{
  "bias": "none",
  "tie_embeddings": false,
  "parallel_block": false,
  "init": "normal",
  "init_std_o": 0.00477,
  "grad_clip": 0.5,
  "batch_tokens": 131072,
  "seq_len": 512
}
MLP neurons of a small language model. Each row is named by its layer, matrix (up: input weights) and neuron, and shows model dimensions 256-383. Each number is 128 + 32 x the weight over its row's rms, rounded and kept within 0 to 255.
Before each neuron's rows, "fires in" lists the words (lower case) most often at its 100 highest values on Wikipedia text that the model never trained on.

fires in: "for", "of", "their", "other", "the", "to"
L3.up479 [108 118 154 135 107 132 115 125 148 102 125  25 100 146 181 147 175 104 125  92 132 137 134 115 131 149  85 128 122 156  41 118 189 150 161  94 127 111 127  90 136 169 142  57 127 135 116 101  82 159 107  65 156 155 107 115 158 174 136 151  95 137 158 149 124  98 160 114  85 171 140 141 152 148 118  89 165  99 110 160 136 123 110 130 192 143 130 119 142  92 163 118 158 133 172 134 153 159 142 108 129 127 134 139 104 165 110 100 115 181 166 144 109 107  95 174 149  79 131 159 125 121  77 102 123 133  86 118]

fires in: "to", "you", "t"
L5.up992 [120 169  93 151 129 129 114 224 150  56  99 115 149 115 141 128  95 200  87 162 122 129 196 110 126 133  65 108 108 133 162 175 115  77 121  97  92 116 163 117 147 182  68 115  95 178  98 154 145 144 161 129 102 145 113 105 123 149 123 110 165 137 109  96 195 134 162 172  98 105 185  95 101 137 131 124 129 162 129 139 171 167 109 124 119 148 159 148 125  98 150 131 155 105 170 112 168 104  92 111 147 113  96 137 140 148 157 141 131 146 153  69 140 170 124 120 169  79 121 117 153 199 138 141 180 109  80  76]

fires in: "to", "years", "into", "may"
L5.up2012 [127  65 138 165 138 113 117 114 121 126  97 112 148  45 124 145 139 138 156 181  78 130 154 155 114 125 136 133 167 145 128 168  95 116 123 118 109 152 137 100 122 130  78 190 111  72  50 120 194  85  80  76  98  59 135 125  82 122 100 123 127 162 147  88  94 132 181 169 170 141 142 109 100  99 107 151 121 172 180 125 116 178  85 136 146  64  94 128 217  93 132 103 133 107  73  75 155 133 115 118 158 132 125 113  88 120  92 113 158 128 155 143  87 131 112 164 145  86 100 140 126 139  84 191 221 134  90 111]

fires in: "of", "by", "play"
L3.up99 [163  87 112 121 161 129 121  87 170  98 155 126 142  82 128 154 125 160 133 119 125 117 152 186  69 161 109 116 117 116  92  52 135 147  78  72  91 200 143 106  94 136 159 114 151 149 200 125  53  97  64 146 153 132  83 163 148 116  97 182 101 151 119 159  91 106 161 170 118 117 168  93 103 105 115 157 108  95 144 156 160 171 190 139  97 168 136 112 138 117 147 152 128  71 141 123 156 136 143 131  75 132  92  99  80 119 105 165 168 139 139 138  83  75 145  99 107 134  69 106 118 103 139 122 137 162 150 101]

fires in: "in", "to"
L3.up1458 [138 184 107 148  76 138 120 164 149  70  98 130 200 113  88 147 157 163 130 132 184 129 139 147 163  64  21 110 148 132 164 157 125 114 130 144 111  88  97 114 133  93 117 108 107 126 165 157 114  91 112 157 101  68 115 117 120 117  87  93 122 112 171  71 115 130 125  63 105  50 110  98 128 153 144 130 144 120 146 170 184 152  76  64 117 133 163 100 203 110 109  98 138 144 144 169 138 115 149 153  98 119 149 127  99 129 154 159 112 140 158 158 127 120 116 142 124 135 116 189 115 128 152 161 163 109 155 154]

fires in: "8", "7", "5", "1", "2", "3"
L3.up530 [155 126 153  83 105 102 104 121 138 120 107 141 109 103 109 135 111 139 165 113 114 122 119 131  88 144 131 109 137 126 160 172 101 112  55 112 103 181 177 109 149 143 135 119 172  55 161 124  88 157  60 144 148 148  68 186 160 145 148 123 124 169 109 145 155 144 176  95  99 169 175  81 118 119 112 123 146 117 197 138 143 139 114 205  86 131 202 145 148  75 159 120 138  84  90 171 175 145 172  88 117 127 140 188 129 145 167 111 137 130 153  96 123 118 137  90 128 114 128 120 115  79 100  92 128 136 165 136]

fires in: "of", "for", "caesar", "divisional"
L5.up1564 [109 146 108 120  89 135 130 182 118  58 129 138 171 124 160 110  71 121 132 124 143 137 168 128 100  94  75 204 173 105 129 200 147 116 147 134 128  89 125 143 120 157 117 110 178 136 174 101  81 139 166 148 143  66 123  87  77 120 162 138  39 147 125 118  65 168  99 159 109 113 140 126 120 102  89 128 139  97 152 114  98 162 162  95 128 189 225  99 201 113 166 193  98 101 118 196 173 134  89 142 131  96 124 165 115 117 193  97 122 108 100 117 142 119 138  53 142 123 130 144  91 184 156 144 142 124 114 134]

fires in: "to", "of"
L5.up1153 [ 60 114 157 129 117  82 128 126 139 106  98 122 153 103 141  67 170 149 119  90 145 109 120 118 154 182  78 166 160 122 127 184 149 178 109 161 126  89  94 131 158 150  63 144 177 111  94 141 122 184  76 126 151 148 107 125  93 141 110 102 135 163 152 162  71 139 105 148  58  56 130  90  84 112 122 120  97  96 120 148 136 153 110 159 166 103 106 161 141 108 112  83 138 101 126 116 116 141 128 108 145  91 154 150 130 127 155 124 123 154 122 128 147 103 132 133 122 110 115 180 149 119 102 101 119 144 142 173]

fires in: "states", "as", "other", "of", "ncaa", "kingdom"
L3.up1321 [126 141 127 152 158 136 141 109 131 129 115 131 109 124 151  89  92 163 136 113  80 129 210 119 137 166  99 132 125 188 162 127 104 130  92 101 179 102 109 167 130  87 134 132 175 155 119 125 148 187 102  68 100 131 181 141  89 174 198 106  76 148 128 145 122 120 101 134 120 142 110 163 117 120 118 143 127  44 158 117 176  98 141  94 132 123 168 154 121  91 141 185 127 147 139 175 115 150 157 216 111 123 114 177  82  87 167 117 126 147 115 122 124 155 124 119 207  84 140 146 185 139 147 212 106 120 213 103]

fires in: "2", "1", "0", "8"
L3.up1522 [100 125 131 135 157 113 149  66 148 155 132  71 143  97 121  85  94 225 113 100 115 136  95  75 104 171  64 126 150 115 143 144 120 138 173 127 129 148 155 140 115  80 103 115 158 174  75 136 122 169  62 144  73 120  74 110 102 117 181 158 104 172 106 231 123 103 144 167 116 175 117  44  92 116 155 145 152 127  95 134 126 115  69 146  90  98 159 180 110 127 120 131 125 113 106 158 124 112 116 168 103  86 213 104 159 117 146 112 177 160 175 193 118 115 138 111 106 127  99 121 126 145 147  96 132 122 140 165]

fires in: "was", "is", "were"
L5.up617 [152 134 109 103 152 129 140 108 141 119  60 131 128 124 118 125 125 185 133  89  92  79 150 125  64 162 152 177 145 143  82 141 187 130 126 128  98  83 117 168 145  72 119 116 110  86 136  80 145 135 143 122 137 101  77 146 136 136 121 163 145  97 153 149 151 152 122 167 185 115 119 101 180 158 119  95 167 151 166 120 150 114 153  99 126 113 123 229 144 110  89 135 112 101  59 189 140 126 131 178 146  93 132 155 146 161 130 141 137 114 152 126 112 143 151 126 113 142 100 255 214 106  75 125 137 121 154 116]

fires in: "of", "7", "8", "3", "5", "0"
L5.up149 [111 116 134 138 141 113  97  81 130 106 142 110 127  72 106 182 145 122 121 183 111 164 171 135 124 171  47 111 131 172 134 128 133 134  95 107 130 113 151 132 152  80 110  96 143 116 146 113 144 175  92 119 195  80 112 120  70 176 155  93  69 151 110 144 116 109 136 121 102 168 168 170  92  99 152 161 132 107 193 171 133 128 113 120 139 106 163 155 198  32 126  85 192 149 142 151 194 149  89 121 140 127 124 155 175 108 176 119 175 125 101  87  93 177 127 207 147  60  93 138 151  99 149 118 117 102 169 109]

fires in: "and"
L5.up368 [105 147  98 124 141 158  94 118  23 139  84 134 132 128 107 154 124 166  87 188 162 127 170 110 135 134 198 165 143 113 136 143 142  97 102 113 158  93 149 135  99 129  81 154  88 139 153 100 157 118 104  93 135 103  59 143 101 124  76 141 160 170 145 120 120 145  61 144  73 159 192  77 157 195 147  98 163  99 131  67 112 160  95  84 103 163 145 178 106 133 102 103 164 154 131  85 105 166 118 102 105 126 113 152 159 203 159 137 153 148 113 182  88 135 156 152 147 119 138 155 187  99 144 159 120 103 135  66]

fires in: "t", "s", "to", "m", "heard", "elvis"
L5.up802 [192 131  78 162 161 146  74  84 149 145 120 126 137  83 115 135  81 113 172 110 144  74 196 193 168 129 116 146 148 191 135  96 179 108 174  89 132 111 104 145 141  73 170  98  89 122  92 172 178 155  84  96 161  89 121  85  83  83 118  98  78 139 102 162 145 116 154 150 134 141 135 130 110 112 132 163 133 108  73 142 130 141 117 132 194 144 135 155 140 156 101 123 163 116 117  37 107 106 156 185  40 110 166 110  80 110  94 143 125 116 158 157  86  89 155 128 121 124 130 167  90 109 151 144 165 103 147 153]

fires in: "to", "with"
L5.up920 [ 94 166 151 108 105 163  60 104 105  77 163  94 113 125 142 108  97 149 142 158 143 138 150  97 146 173 147  72 113  91 173 131 151 116 137  23 143 163 124 140 117 146 147 105 100 125 105 155  90 156 104 135 143 144 137 154 136 179 100 106 104 173 155 170  84 103 124 158 132 122 172 119 153 136 132 111 127  93 132 146 159 122 127 177 189 126 155 127  60  44 133 124 157 135  75  67 159 141  98 148 167 142 123 124 168 101 168 143 136 163 128 159  60 102 128 148 122 139 118 138 168 184 140 123 116  94 146 116]

fires in: "to", "be", "up", "m", "party"
L5.up1737 [134 122 126 134 114 109 132 162 112 113 109 126 121  74 111 115 146 125 151 196 121 159 163 158  72 110 158  65 123 138 232 119 165  78 137 145 113 173 124 151 116 145 102 135 132  82  52 133 128 189  98 118 178 116 127 138 150  82  75 126 137 145 170 133 143 125 127 142 146  70 153 194 207  90 106 132 131 134  95  53 177 111  98 126  94 146 139 224 118 176 178 111 150  95 129  89 148  92 174 208 122  86 140 144 177 115 195 222 130 186 123 125 174 120 161 133 136 108 130 142 180 102 136 175 136 153 138 172]

fires in: "and", "a", "for", "an"
L5.up1367 [167 123 151 187  78 128 148 137 150 130 121 108 166 149 169 114 183 125 160 131 113 129 166 157 111 126 125 115 133 124 153 119 155 156 188 104 116 161  83 129 131 104  78 117 173 144 101  89  91 122 142  74 169  93 116  96 128 130 112  73 145 157 128 129  97 131 125 160 171  82 149 101 170 167 187 142 122 114 103 156  96 118  52 135 106  75  97  88 140  77  67 109 161 152 164 151 140 169  92 134 134  94 112 140  96  79 170 150 125 128  95 110 136 161  79 181 169 129  95 216 191 121 123  83 103  93 147 168]

fires in: "of", "for"
L5.up1472 [ 71 145 184 142 177 168 116 132 138  83 154 113 166  83 101 128 125 117 130  90 176 150 115 151  63 141  56 174 125  96 109 130 133  97 133 138  93 176 134 190 124 130 122 113 163 134 161 108  86 112 152 150 149 133 110 113 127 130  73 136 126 148 164 118 126 117  68  93 101  68 139 110 129 142 157 105 151  69  73 102 118 121 126 102 101 192 133 118 228 186 133  92  76  98 172 115 150  80  45 140 100 113 174 108 125 114 152 154 122  96 163  79 135  93 106 165  83 128 114  95 109 147 158 150 165 116 109  88]

fires in: "3", "7", "trading", "10", "4", "9"
L3.up217 [146 194 106 111  92 109 113 129  82 129 163  56  96 184 119 126  92 151 115 161 168 191 178 100  87 136  85  91 161  69 153 150 133  77  82 123  77 140 142 145  91 171 162 124 100 170 142 126  99 130 107 168  91  68 110 140 124 161  93 143 113 127 127 151  90 114 156 146 121  96 176 153 182 156  54 172 100 117 100 117 156 120 124 135 143 157 132 109  90 202 141 200 115 181  92  72 175 168 146 154 185  81 130 103  70 133 143 106  93 127 179 118 123 198 104  93 119 122  99  90 135 157 128 163 119 136 143 164]

fires in: "of"
L5.up688 [198 118 132 122 103 157 103  76 126 124 124 124 110  91 144  75 102 117 135 147 127 112 112 121 175 114 103 156 159  55 133 145 124 114 120 158 170 137 148 171  90 157  83  74 130  51 156 160 159 107 164  56 107  67  80 120 132 134 151 183  48 197 105  90 105 121 137 131  47 145 172 116 101  95 160 135 169 142 188 151  87 165 143 157 110 133 147 160 136  83 194 127 135 119  96  45 101  73 166 109  76  78  76 144 116 148 163 113 154  90 196 132 105 157 171 128 116 155 128 233 156 113  63 161 150 138  81  85]

fires in: "of", "in", "during", "this", "both"
L5.up1685 [137 174 160 112 110 119 117 110 136 137  82  75 103 118 122 102 141 150 183 135  52 168 166 159  99 121 154 206 151 121 114 105 103 171 156 161 129 166  98 160 124 168 125 130 130 150  45 155 130  56  86  70 134 122 188 146  87 158 121 126 113 141 135 143 123 126  82 111  46 184  89  91 161 123 197 143 130 123  96 123 183 106 158 110 157 176  80 182  94 117 190 145 125 159 120 159 124 173 162 124 124  92 177 145 127 147  77 122  85 161 151 153  95 129 120 107  85 101 153 170 193 123 121 144 157 109 144 141]

fires in: "on", "is", "for", "number", "early"
L5.up292 [175 127 167 103 203 132 147 123 156 129 113 162 165 135 133  38 119 155  81 115 114 108 149 142 139 149 112 159 148 114 111 133 122 126 128 100 123 156 177 120 171 124 151 131  68 137 136 120 112 186 115  93 149  96 133 117  85  82 160 109 179 109 113 191  98 104 140 114 208 115 124 148  79 103 145 114 172 145 157 117 152 149 113 112 140 123 159 182  61 110 128 118 143  98 149 134 113  97 131 141 118  86 130 160 135 138 168  91 140 156 152  72 104 120 172 127 143 207 113 125 172 131  81  89  97 108 126 154]